MLP neurons of a small language model. Each row is named by its layer, matrix (down: output weights) and neuron, and shows model dimensions 0-159. Each number is 128 + 24 x the weight over its row's rms, rounded and kept within 0 to 255. Numbers have three digits each. A neuron's up and down rows have the sign that makes its largest values positive.
After each neuron's rows, "fires before" lists the tokens most often just after its 100 highest values on Wikipedia text that the model never trained on.

L3.down104:109120138116121124112109118111113142080159082121142100144122094178143130144122161147085141126116136109160154075110135126139135100108142159120147177146117107105114126120161198165124099139155099132080122157159113120140177120117111168152141143178122103158140129091131115111159157113094147159138169159143120118140124115128094136131122098134118134160144158096131126124076135107183121145140101146170097140127082113124118113128143157154084159090121145134169121133111116148129126108128097
fires before: "is", "r", "ree", "an", "os"

L6.down0:111157125159127122150108144144158132127117149121167152164128125150172114127125122133198171103113143141082126123134140124159090152098103120154119104120153145164124132139136136112063117160109102150147151095134086147122150115136113062148131112152108119084128118106126128119121130148148108132138118070100155101119122125110138123117172107115141110133126151076122116129120142126086151107126156130116185181153099117133101163148073112124130093157097130152145097075140113096121126108136144
fires before: " 201", " 200", " 19", " 202", " 20"

L11.down79:129096145109108122163119123125142143135155142100110203126164138122106154135149098109123117124147111180178137128114105106115128151109142151126125122159094147092164110104125106096105154111140139131127092202112137105142134107127172140131104132103145100131169136081113159095132119145091145144140142179169184117132101154094122140125137117112127162159116103113137152090125161129100123101135129114137120106117143119139112146143143131195165090148140182111152147117118104145139137164147146
fires before: "ro", "ed", "ay", "te", "S", "f"

L12.down278:113142136153101085129103117129105149114146177146121133133138136154119105082088092089142091109098122116116133133134134129151152136135108110145101137155154144110137116114156136174108111114107160143166123111106095118164153154175148144105128157104168136110113110116146131127123104110067147192126128154140119126101142109144097087122130128114105126133137155147085148129175122146139102086179109145133114156129123124093115090163127120095125119111132112116089175128144148125152081055154146
fires before: "il", "en", "ial", "if", "d", "ous"

L3.down306:121141082151120149196130084147147098138165152111116088129127150128119129087132111158101136114078095171117110112129122177141053115157166115148094112112149140113118110103112123136115152103143131144113102143162184145128136140150105128143092146117135127111160088162176118127146113144120117149139117129127121155111139112124127111091119167106101103127139111092149090164096156108131143131109134141146105149131169109076172134123129118118156106162112151115153151111146135080140145149121106
fires before: "\n", " (", ".", ":", "=="

L11.down310:120096155103096071168151106142167121129113177108133097142133126137147147122165132156126149117100105182141154145160122142139146092140148149105081133162124155117135107119134131114103123141099080123152165173100160168110105144123125115110112105144112131119139109107156092190116121134117062157155101105139104135110108110157132121120134113184153127097090163146151098119118175136123148118163139119108113163159126117077139116137168140132151153101133156160152148124138139130129129136144130
fires before: "ord", "\n", "S", ":", "m"

L6.down27:092159119120056131086100119106150179150079093117122184158137128141136076129096120126126116142136103094102159134136099135127065126152091135167124138085094130183161149101136102135145118157141125123121117151127178100124148112147134096113112123124128123123101121123141135107159111158139126121110132167146137099112112136135127145141134131121148127109155163131092125135151130143136159112109129107130145085126102134105114112140162113199112097192136139106147102161124144139122130158145092
fires before: "1", "2", "4", "6", "5", "7"

L11.down180:167104137079170172145129144116149117162132108136107152119133113161129139145120120131138115169120126152074144136167066129150119137150127130098146143153127133138134143064112134095105086157164108105137175139146135125136129104109121135141106138087146133150126093114116129125174128128147082101118098106131121060144131135122115150140089130087108136133095130156160141123125096084114112099171130107148138110144146149109170104097127169142128132121145121091163111107074097098133130124161152
fires before: "al", "ed", "act", "ist", "is", "ess"

L14.down223:133130136113126135067163133125168124118111120165099138128110080114161137090087120142110115141113118113151120169114101091120135158069174115117168129119124116147105137140171109130121137126111138135100123119166140138089112145128138119129134092140129143082122128122114121137171133143119103105116153158106105143142156092091122116139107155127126139123164170125105130136092101136198129155143146121125164145149114158132095135203107151142115129112065125116151134179112141104119169092153106
fires before: "op", "im", "igh", "ave"

L12.down238:085115129172176132124090107107094130087109132136093115110157107139075133163085163128126189136145119120110131077100174132128103137077126113175076117125149111109137161079115153108127112138148154125142118115127099123115120159091130093096136148120140108143101116103147089128144109141099156130127130170156141136129105169156120143114134141107091143163104131122142150066129157117149102128132126128133141127078089100121121126153135120104082140142103128125135119120088135136123085111147131
fires before: "es", "ing", "a", "u", "ed", "g"

L11.down273:179093146119129130117119132163140116103149094115131175097129104113096164060111133114114105115126122151130147137108134128126125139101109134133158128120139131160155115083141127195111151130127121123149149167142133147109106128128112142111105084139141071130133103153151128085134100171131091089122133146106102095136146185118112066146136126114094076145115105170113154145136128112112130120166148151166140102118158132137147131125152108166128126184133116133164120100157125133141173144108162
fires before: "ed", "pt", "f", "ess", "act"

L16.down61:126110119131145132140109114180149132140098114124106142154126106084143118129137128121168139152116162151147133155154146121118101064120166138107152085125127154130132141113091161119127127154138080090126086168184111152116139127190111133128126104170104149122165132110103141149142150135149124133157161129138127116094150079132143146137126129074121113112159121146109135135128187099115124126134120137149101063120070146130140148094140104144114109126081151101134097138167105104144152139087135
fires before: "4", "5", "6", "7", "^"

L16.down313:110123162132147167104112157105167104170122115103099097104136119162171134156148114108180148149129160149070151144151150117071140136110119171128164146096158093141105093121136136101135122154133135116130103129126134125136154140156105114111128167120129125091165114113078177152125131168096124125131127086144117117164131074098141113132106157130120139142150144116126142108075149140185133098134122092098125139114165134152152173131112100148118142142115136117145144173106158130153117113102135
fires before: "en", "at", "ou", "ound", "ec"

L12.down93:105138174111119157101110129153181138131142123116120146098134135119161146122102167138117101144125094173137126160170098141112178138160124100152118151188132124152141123122142131132136149110140154097130175163148119109107112136144122088108139135107152132112128132153168144118122132132116159105134110129173172088108179127111069129150084120126140130152154144119130119094130140136162118131125141112126126160136097156130190183153161115125123117137107074179172111107153122147117172123116132
fires before: "==", "===", "H", "The", "In", "A"

L4.down241:157130128098122140185136117138126111145102103123141122105067132173105125179131084096109104126128141125105136115075095120124090150106129166108136146095062110141124145111106122120146147126144114097142090128131155149132147097167171140112127131163141118126121120137117130148123160119079101124122115119111114114141137125140120153171111101120176145135171112146093120131139160111119158139087092112136118081128090136111156148154131124155166109164093187123149100145146100143173133125129164
fires before: ".", "1", "2", "8", "4", "5"

L4.down232:113087112160116150134127124111118111093150153112149154125164124174144147151130129109117114099132072143102100105082105101180132125106114124162115134158150125089120132123165152136117154107120127062134152112113074122113130114115112095160145141164132126141119129082159111177143161084147096142144164095144094110104123118120106116144152090119100098122145138115139128096125125086122127128134122111109072138129156164138146144134153124123131082090129160078179116106119101111144157121134097
fires before: "amp", "ar", "r", "in", "an", "art"

L13.down190:136117112091133134164134073082135154135153119145152142148066180132113111153130159149134085150152147109114125144146108128114124114168135143107150110102091123104095158145184097156101131153133143126067158141115167091147100133114135115112115131110150140145159111096102079140077109112154119125130116092153125127137146153161078086123154113146131084129145115133131100112150137090146140128163108114098144155144111105115108169121148125108179131112094158138099147134141135136126145160117126
fires before: "i", "ish", "u", "on"

L14.down245:132171113084096123139155106145144138111127151137156114055130101124099124123123096141180164098174099154140152050127115102120099193130116111087140146082175120130140122126121112158141123136136123151103127178159125126092139147132127106117124137110169142152084144118174157133145124100072144147100157126121145125146150147091134106141131141150152154121124112113100146099135103117125143110123174110138108129148088132138152118121142101124139128124141131094153167100115145138156134109095128
fires before: "ou", "am", "v", "ound", "ob", "f"

L12.down239:129155136146149092130140134140168143139099149139179161096134124141166146089110154150141147150120148139116145127161148140102142168139158141131102121080136159159098135125151171128106071180091100132103142122117118156096139121129166091136125111122113138101096095139096168115096136115139157130142150119151160145106132148127165107102139159129139115116114136121130109123164163137150096156135131170140114134112065109140093137164099106072126129149108117141152130092113117123083154079115093
fires before: " 201", " 202", " 200", " 19", " 199", " 18"

L3.down126:142119086106091111118130116140175116089100092129159145179130132126085127102116096125131117121170158156131141068133141139149163135124143164136129110108136137170116094120156164139143113128127113124123160124170122115108095159112107136130116123115137100111102138110149111106122139143129145089163134168115114111099120153142188137140162154093156155138106153130115150126114102094143089127132151120119169106096155140123122174107111118038116135129156103148091174140113132121128124118173158
fires before: "d", "v", "g", "f", "j"

L6.down235:137128093110106129094093129089137108141107106156119140105125115150108129127090120123124165151146133105111115144101113152127146140101149133131139138119178108166149155088121138124110160126121154119139134112120103179114136125121162147142109153164079138149104148093132145132091172129068139105121110169113120178140144145081086153159146144137120154093144140163089130141149117104107160128102130122116084125108145128136119082142188159102190119163143102127140106155138161119163121154132162
fires before: "ion", "or", "y", "ed", "ions", " to"

L8.down255:149129113118099091104158119149114131101110103143087115125146101141128132149120174121160111146094173086133176154087150137159134121106140130104127144098133148129128065134141136144120119158114181146067120120127124154130126173137110117129125116169086130118105076135087110132137165098107146122165106155095124139126155143136130130124123098131155144114109179147116116111151121095124133122096078103124186127112126167113177099140105121119140153161131175127148132170120161110139118128136163
fires before: "y", "ical", "ent", "or", "ed", "ic"

L12.down212:135120110103140142097090099108117116138128066137132146086125099140153127110133185118138075116090119141106129137106158143170135141099168171162108136114170134164104146140147176122098117125119167131151146138113133105161110154100128145150128155058145142126128161128125117126118151102105099180139130120138155091174109126112117107160136063089118184139119159111151102125121114149090164128125145157153096124108140126137144141151123106134111138161130140124092110142123132146109106149154110
fires before: "ing", "ive", "ion", "ed", "or", "al"

L12.down137:127093167126172132119152110122137129115113143122106148157132126116140156143128147131146119129150108146133140139195169146096172131140124155154098154138162140128136115149122181145146067064119131129133123149145120115120129137169103060102151142138117112138169143127154149093136125125114216121130150119135136104114161122099117146129111146162131134140140159121142148137167110155177144147133140103126122115174084148156105167153150108077110136117137126172145128128148124124140079133130148
fires before: "==", "===", "The", "H", "In", "A"

L9.down310:088149127176092150130142138127128133105110110151165125141143095114125112130119122114153155091132110121154131152192134144150127133126126138171098178106134157147104155116121164153114130129141072158159127140117091144110109117112126062088130131118130114084117126156131159097126111132115142098128156114166163123126105164140117134123117134213123086134147147158131138118142167113151129110126132153147136125096099069123100078137118123114151140165113135149110108111090142097083126134099105
fires before: " 200", " 19", " 202", " 199", " 201", " 18"

L5.down269:118148144116139119133118125124105139138114131120146113146145131116096136138116161105136138066100124155147187095080165144127164105138129147161133122107130138115105118136111168136154169164151084111121170126112134168154136144151066146146125147121164096132127100152113120092146131088096189121162124164168153139124105102166113144115172118145128128170098140154139099119108113106146111140145126134200146156147123094124132132151156121133109140139157126146190133122126133084140091129142114
fires before: "is", "le", "r", "ing", "ree", "ir"

L3.down202:149135124099139178137112163149150131132106098114132100123148129144114122161162119125146115140120118140107189139166123111120081135107154118149127134109105119139135141146095189101155183155147081158084119165159171138130163114130165144095092113129136117135111140130077130112135170134128192118137114113165137136112125152129138136143115084145141142093140108102123135110149167104125119062110134096155147128134105129120127155112158125128146127172103174095152126139152120152182123128114134
fires before: "4", "2", "1", "0", "3", "9"

L5.down168:123110130137140106100164123111152113136151118131135136166131130151192072124144110135135142138132139144147103142143137132093116136133102146172124137133115130149104146123108153124104073141145151140134115099129075105137138131128118121084132129141139088089120115131121157132157152110139123080081153138103130137088120127118115122124152128136160134122136162108113085112131156074144129058110139121131134180112071108148118154099109115120185132130116116113118134138164152131126083030132103
fires before: " 200", " 201", " 202", " 199", " 20", " 19"

L8.down64:157093126155144126112136108086131124091107096125107112155112160126068107127130096099146096119162134165153144102074090156124163142137166142114075162106121087147113139129124119134137177104104149117119163150106134151147130128091115115144120128137142146111104132096113065111138124133136118158101104110130125117103142105166091138082146079099133096111131103159139125169139106133185139128123109131113142086171146121159109121114104104170125089124135153159133121120119135127153153125170134
fires before: "el", "ro", "h", "um", "l", "ber"

L5.down86:135126098139125146140115099129127122147157138081101112164104117171111143142125142155136123091137097111137153085092205182142139114107142183138133143142127125110123160082163151141143145129128080144087155137122154108157141139113111154184170130137101098163136091132141118142157162100127177131137149126153118131126163119095095106124122135103087136114120116080139136137135148118108101147129117120130144149124066103133106129134139117121149187082133148143148155112117119134163148094138134
fires before: "is", "r", "an", "ree", "le", "os"

L4.down14:124135128127131128107161097107116145137098146173121089149108126107128062160117120144110143133136161124127117075116093066106174121131130121137139114134135113117088176124113067116125115103135136078158148149159137133125083156128141158147115157094144133092129087111124147171098117138130167090114142137139089175127140133115113102148143144144115125117096129143135122113123098131144101159091112168150117081162100143149156119162142154116126181155123118090109100144111140097123117141163148
fires before: "el", "ent", "en", "i", "id", "ol"

L14.down34:110116138107149106172103129124081132140124131121153104137142131157134106115113124108103162129109158125160114135093114132151149127104147138126129134189136142116156091112161158099140170160123099133109200106081126087152136124093123134147151158128108081157138139101134132108102108136112158131135132155137114150168139068134159115177151085132150125109108080129148097107111128120058122119131121123099094143154066136117102142154126132141143140113120131126119136150131104164164115087146107
fires before: "ite", "ir", "ree", "is", "r", "om"

L12.down83:144122155116100177142139120129102101132132150153142091132145095138123110160158107119109166104093115157065110076143086140100123099109115200119131123132124185155144153099150083120095150128121123089164118155103088151129137144119122152083125125094151091123118157149163129130094083139101051126096129118127131141142125087123129134111124125069147154103127115121124123157140163150133126149150148133126144102123102087162110141112124116122119124143116115139151098137127165136127117112145118
fires before: "t", "ch", "her", "he", "ter", "f"

L4.down79:140145171103130155137149132120156130083142127125133127123108129143103178109114111109162104110154120099115119109119177147109054053102123140127127141142139133073106099100095140144125116148148130140146087098095137152085125077112132097141142143136137121146128123142092133124144166116127138092118146155127150137116111150113119122154161108136118150143145138097139132131106094082116159143155167142131110137097089092128114123110128096117115121079140105156072120108093145128094071130131086
fires before: "f", "man", "m", "c", "k"

L13.down84:134135104156105093108141145126105091111138140152151134140137142133137116158085181095157105067126111149140102124093135130140100109133152081162127156139122131119129157146135133118174110158119120122117159162117143140175121082130131145075168143124112116099141134141131090181136114126115159118192096117136123112113114097121117141127131125112093128105117143102158142141142163140126110122120149149124140111141140095138121079112127117140096138140135072204192114108121158097106092100130121
fires before: "it", "ary", "i", "ed", "ite", "ic"

L9.down72:097157132117099096204120141143115079124161139113117144142128175168137111130116133166086158145105157089120139125138137159124138134172137154162055143109106109120127115118156161152115145076120120149096112169127114123122135137176165114098130092119121148119115111161142103148109125139138112133117180078138120124138156130086151160110152159148087159113108116150136131122086128144112132122201119134120117126132138143119148103134094138183142092128148129142139145125113128125123153149135123
fires before: "\n", "=="

L8.down145:126136123130116118141104098145120099146134141120136119094138091104127157157131111115121152134105147093074101140128142147125117140167177166100119074129110140102096093109166139128114114093162119151158112131103126148134148164179130139118125146154098126117128116126175077122116117131123163134138087101144091109152097140116150143096132093120144156146093138143107130131135092213129149143104096129080166151128124127129147123134080105174121140129118090131129137109084161125097131134177133
fires before: "e", "ing", "ed", "en", "el"

L5.down240:083100149150138128123080116080115126147126136111134117128176137153082142132120137126120110149123118132137131114113169099138116136114135105106179128136158093134120079125161116132144148135115129123106110126138122113126105133152101049116112138148094121152124103129099138140126139116158185094106109180133171102099133149132113157106144119098136136144137157126118125076198136179116085088129131148148172124127148122114156111082124101130111130117131128109165150135074102124089127115165147
fires before: "s", "st", "d", "c", "f", "v"

L6.down154:143187107145118129100108108091115164094136112140162100103129113130131135155127082160187152134083190113123090152088119085175102103099161108140137106136143144140125105149096181130162150106116123139101151120160116168128130155151105135137165106122098137130117116170103109126123120116118103122113129179125111115138119167090147122183128116112128124104113112158123140127097166106099115134143127134123170130117137111092141161104134121141127130130113120149082113128105175128133166172137116
fires before: "d", "f", "g", "v", "t", "j"

L6.down165:098127145130137124113173135151132138094175137170158142099141138134146156112105107125185105148141118151126137114083129160120169143149122086129122115124156121128125152123163120172164140097151103158116142108171139133139113110121108169146140105147138153122148106142081143164130122158105119141118120130136110135154139128121134111117109155152145125109105161120118142109076169082079093136127185099086165142128156115127153139154143109113148156095129129139113130099077150187169172135118161
fires before: "d", "f", "v", "j", "g"

L11.down32:164120144158118157123115146112163143136104185164126113159142150125131073145128092116134149107133121142109116106146113137096141096165138110182140098138113107146150137119120141139097118099173130124158149159117144112101165139150126112111119144160134128168173133135180075123156099115138118134143068092126155124123097130143145147128133138123172140131125162174108125126100120185151141143152153113104096112091134131147118148124120146183119101149084129183150145180139127120105144143148113
fires before: " he", " the", " H", " D", " s", " N"

L3.down308:148130128158154137175130105128142146143109134128123143167125171165153149142096137102135154157161154127088136105124149163165141137134142184128109149129138151155149126165148124131118089122114098126164103146150115103110177136125108114118105150166109113105084080119119144122130142141117181115125169132181146141106155132152147116105120146186121152124130168123140139059123130107147098128110132102200093127132122138144171128139109094124141125184110096121150120141162110130125115117142157
fires before: " |", ",", "e", ";", "–", "3"

L13.down33:127129110132137103111146111169122168151129147119139174126097111126154159059153086137139125100133132122113133137134121164134094101125153129090162132133139154103140194113120169126099099139121137132113133192103141150132114116151148132099114099162105127141118084114137156118136113081148162146088126084126152079122110185143135109153171127098142114117122107152138151152164097098107145163154153135131133110114144132183104096143105111112114128113103114125074165137141135124152095130132131
fires before: "ver", "hed", "v", "f", "m", "k"

L15.down226:124106098120134105139129139136145146162147137105147119125123143112149163129123185106111157147147128152143143146152172109092104115135090114164187135122156105154100121148162130108146076108153123145124158117122094091110150139130086114092098163133141089129132129111138161106139142116124166120132082129097120135139133128121112131082158172036167086164104149113110131114091160133112097153152143142119154101139120147115116138117132144133117144115129147082143090137123135129109101095141079
fires before: "00", "er", "st"

L5.down285:138114126130096148087130142100139122151116100137129131138149103117126070129130154124120157131073143101135127159107128162131137140099112134110130132123171112159162138120172183111121120128097132131122175157108098108101138198134129187149153123126132120128146137125157158134160165093108091117162120138085119131149119121125098131144095124145140156125134180177117107106109164138124118107149137082153116087108174095094129149153150167106146161141118088143103133148110185119142131138139117
fires before: "ion", "ed", "or", " to", "ions"

L13.down279:111107143167170138166108121105111161140113139172130097137165124150159142115134128100131123100125118160140111107187099139156151110156136155120098168095122126160103086139130110162118161127106163103099151121120135081078140121139082120123087143130089092160126123117157115140120126138100114128160101145106112151142128094140167134114130126102138135131107111118144152142141164154126123105161099156139159063100107068138091134159140126106151137146143144136080105141149157154119103132166104
fires before: " the", "t", "th", "f"

L8.down26:120139123124110131148123131161151093149099131148114131117154153133156090181102115155139131092093146091101129143127128165133164152115106104148082157152095136061139094117092129118108107158132184122126142131138160151163135114145134125078166153110148111109107122124125123088100172148137146150090143170166123104109102116137171132092122174151096147124153134110109128089126168102164122112147101140114109098163106137106107151101150130099105150146104102098121119152152147148128109128100142
fires before: "il", "en", "s", "al", "e"

L3.down143:173093132103156102138102129119121101113162159112084167096116142169153134216130103124123135152096109144145089140095136106123143100123100133117132132130156157122140156118135133116117124136103091171129132117114110158105140093118179123126128107102108121119136088144092130143102138148117097174103122145099142112170151093145123145150129151107120116123166123165126163117160106115118131134123145083128109120123094161155160125113158137133149108152107096118073142105143184134110116087122176
fires before: "k", "ce", "c", "ation", "ed"

L3.down103:152146084116116136140118091169127122125146098120128130144114109163083152144112135112097075141125147107166076133123141175134109132093139108105137135130150166108146144150132117132111122093155093134094114098174141159134121125125119092137148102122140132124119090120144123124131156138146150168128124156147148108152117142155143181157146085122098105128090099112118132067149116137140200138091127103114100153097127137119111147090084116125093118116127115111132177103075165118115124120131175
fires before: "i", "f", "c", "k", "ial", "al"

L3.down148:134090051123182088143102118123115130120125129105109129107144118094158112105102105122124144108108131101166119138142160075127103148109157136159120092120124147124118175134143108135135107116120094092128112151113135142116141116105112128110143118128121136142100144099170114178153163147078152125138118117068124136158099144115151177141116116171122139127160139173130104137113179143124105142126101150124119127204144122185106153131087130143123114158140093114131098106134116151119158142147113
fires before: "e", "ic", "ied", " in"

L8.down57:138156174122171127146149173170052116150113120115110148157147125121093124137122119122124161167136139129138127145124132129130128157108125198098156110118089088120125097132146139141136119109138119128114116155123123165109108065131141104122102136142107147100157096163103117153107161127121179167117102103129124150113132159143167119142128130109122125121102125131186109105178188148137158111152130122117156170150094141152126133155143109100131136098160077114085131096117139124120112111138125
fires before: "ter", "act", "x", "an", "c", "f"

L8.down273:127161168130103172136111128162193130068107121150145136135106110147108142087152102133189103110143113168133138097121116136166142135132119092124140109142129122144121111119102128125115096133112153134165128127188112112107130112112112131105143120128125119094135084135126120121095137181103176138104170152151129092137128138113152140080121080155158136113157141175130118113118110133160085129144134135096121105163102148117151092131133163132095151095105074146128141151106141122138161127142084
fires before: "ph", "f", "v", "h", "iv", "a"

L5.down207:141125148101167120160129145131094156128134117083122095129164105118132109153138103169157099153116150170126112124126135136090086077095105151110136121130120137107151110137076163095110172138131113107135094115096141135092140118132126100162076139111113138132134139152126141121141130130120188145113127131140126107108140152084155115182118113083111124119140117149135148105170149107173111114149114125082139108077124106146090151102107122129176114057110130121106123119144121148107151108162096
fires before: "f", "e", "t", "m", "c", "k"

L11.down115:098130116104155118116118123114105136103112115134118114126083114146131148135112138137099137183096130137152183162085102106127121105096112120141111141099174132157161127108147132141125145142101176107126160144111105150095156088115108104151123162143127123108124190137111152116127119171141145179122097140129147155156141146142109162112136129113109149154160108111126095131103132142187131163148152155112161134117086127157113128101122189158128154095141124114118136108069161135160129070131103
fires before: "im", "ub", "ist", "ave", "ost", "ow"

L5.down175:166095120105150115084092144130164122108137110131131170129109101125127125101130131147104137158121134126111145097140162153160147122114144158145110139135143148111169103086127122146096120126140115125177164213151133147151134164122133122114082152112109155163112132158123143133148152147140139108116100152086100159137144127116127140187144088146094129112117164149177123117150190141135169138111130123178126091112116139084118103099130101112126110166120128117102114148096142112109098165152132
fires before: "ion", "ions", "ric", "ed", "ure"

L11.down25:103090147133121141115088081140095112122156175155117131109143135119133148126058139138161141107114151157157138158105159123156102141140122134118110118100131128121130121110127177111130108125151173158149101152114152154136068089125133142128105146153091106143127173136134148129115081129113154086145110152176124149184152132110151136085123122082095164163119150100163131120099118147143142130138141121115147147086185125118110152139116112108154128122131109170152140101123116137092121154168149
fires before: "ary", "ing", "ed", "ers", "ess", "ite"

L13.down308:099082128136135131107159129149156157134159116145116140122130134135153118142154144135111121142141118157122089135151127153118154150177105118156120140119114113079112121160130163182132070073120129141110170135116125150117148149125124101168155117153127140123128179122123109091134124139123185139135122140164114100105190154144112116120109105142122158090121136105149120123193125119180100122130138102142139110172104143138104146124114104065096184080163126161129127122152134140154148111132124
fires before: "==", "The", "A", "In", "===", "H"

L12.down187:107133097154122137156127124149173045113166132134127148122135146155137129158121136153112133155128129111114163123123153150117120111142125177160121161094154167137119166093160150102126084143117147149131107160098126157104159126147130124118088155143162149156157118094143139112156153123111069148178127098158127126110119135118153153138105123116134106114089143104125104139123108108133135111130144142099096105100142100117106122145078168099096175122192129124113121167081114136132140140136094
fires before: " by", " in", "an", " the", "r", " on"

L5.down52:152091125158119111117117119110137135118127145143119128170149098109135166118155132096150114157131124176148149076119111157116158128166131147125144156119128102137168121144103086093120162117110072102157122109133126108065130114167119107096131145104118122131145127095117153111157111132106117144103159135192123167117142126170134112124145126096106158122104114150134142123143134129136097145092149123171112080180112119163113129155076104133070109141133159122153127112118092124170101139099103
fires before: ".", " |", "3", "00", "4", ","

L15.down241:156107188123130112100140105154117123183162125098171159149116148149123109097135160179143135121108142131139143117130115161142130147150152082145109093112123150134074159117107082139137089145107100113179133096144141176102129123105119148163132128105133135162149158144138144125137164107147087145134149124082118150131099115168123130113128121113109126082068147119159127087162153115116154148168114141130094095130085124148109105103132111115148137145115109138151125132104100136164086138134125
fires before: "on", "ould", "ent", "ork", "ear", "an"

L4.down268:134128136136127155115127100105105108141144134094143102109145075129136141147121144120117113133109088115134120093126113152128128123148138169098132171098132116153161126147159125098106167128153123145146175164119121113073139043115105144143118162109085115096119074112118098136131130112135167092140097153140132136134134134144124128112108135172169192087119130111147135128107144161194104118105122117172143167131110161162098136097113091117134139131124175137132116169115118113131144125149105
fires before: "–", "3", "4", ";", ":", " |"

L12.down105:150122155132104123117160109144123136184139109103155111180152141127098113188102138090135127128156109139127108178102102103136169156114111144119093133146125094142129142113105153095087106126113149137132090145131139129188118137106127150157177173099148135131140129112164140125123093118135167114116120148086149124165155153113137194156110134122100127146111141126139084134119106132093168111130104129141117100154143124130106170071147124098161123148139109144136099146130064139120106136136125
fires before: "ing", "ed", "il", " in", "s"

L9.down205:129109185147104143135132101135138180117164113126182097141164129154129177136149117166134127137119129092065121149150140138103140129142151128128077125167135122139128125150098143128129125157155141120104156143125133121091163156098110082108159152081121102154139136111136110092136170122144130138153194139082136105096143139123148096143122122081125147111100128177146142117105149107155116103141117148108166101157082138121127141124129132105095164146126126127078132118107162159107157118118113
fires before: "f", " the", "m", "est", "i", "c"

L15.down109:104093122120141116127140103101118146106123161135112143130109140130110136096133100095086112080109148154141120148139144115140164113107164112103108120153161119163131116156127144152065153104070156142155165126157118128120116141141138151127083137162154157101146097167151072163128119129108109139138119099139107107142145178126116122130118130109163091119082114142119099089117083167137139134148084131131120165115104140150158128113130155156107171119111105141161132104084172151113172101133146
fires before: "ed", "hed", "ing", "f", "or", "iv"

L3.down50:127115193126102162154138122101141139132144170114062104100115125092107109123155096146136098114125130140121146114132171129106159110160162158164090153130136122121129133116136134117141083094149148109123120157131105178080137152138130105126108124092142151153142137134149125106099117129131118111186094117129207108140133134080144186131143119170128146122130131143145123121101147146140112134119156125097128141142111156115117134141105109116108087089091114144185077129135119138111131140170105
fires before: "==", "===", "The", "H", "A"

L14.down42:127173157132136135136134135117153104084112114147140139181146140106132116150098121117141098098115112150102116127161105106107141124119147109136180121146125144120120096141141116139147125106178072142136141169117101098094123128138125128129163178106135127120153153139161098151158109071172127155127113123110117105139146133079133151155169116151118094142113080136127168148111141082195128094101118107151133129172141133131146130131122160148124135128114112162136140168128214112131105126141139
fires before: " the", " that", " he", " it"

L3.down226:098152106197147126170111117155128118121142084146136120083084149123150164173136150132120124146107095112128128129138103126125110109104199115144111168116103136137132147139108140159104160117088120095134114151121134077129134121143144117122117161147184149140121120127094152156164141139129113079131102110119126113136131109106114114140125109095173135163107124140126166180126140171088150104132106132123128123134119082134150135097125086174164104138111136153137072116160128092133101142136105
fires before: ".", "9", "2", "5", "4"

L4.down314:106110097128105110133117127126138134099131105097108112121163096111159137095162129141142155152119137127124171159152112135106115110113159132105145087088127151135110106078142088132104097126116147102102066115110153151150146138156141108133168142142191148133128199121142130144161160125092142180115105121115080126098091113112098153149116130160122079157112165138125107120164145144139135127129149187100092119147127160129115122135097124126112149137154124147119096122121179167111112144141132
fires before: "ic", " |", "%", "e", "ied"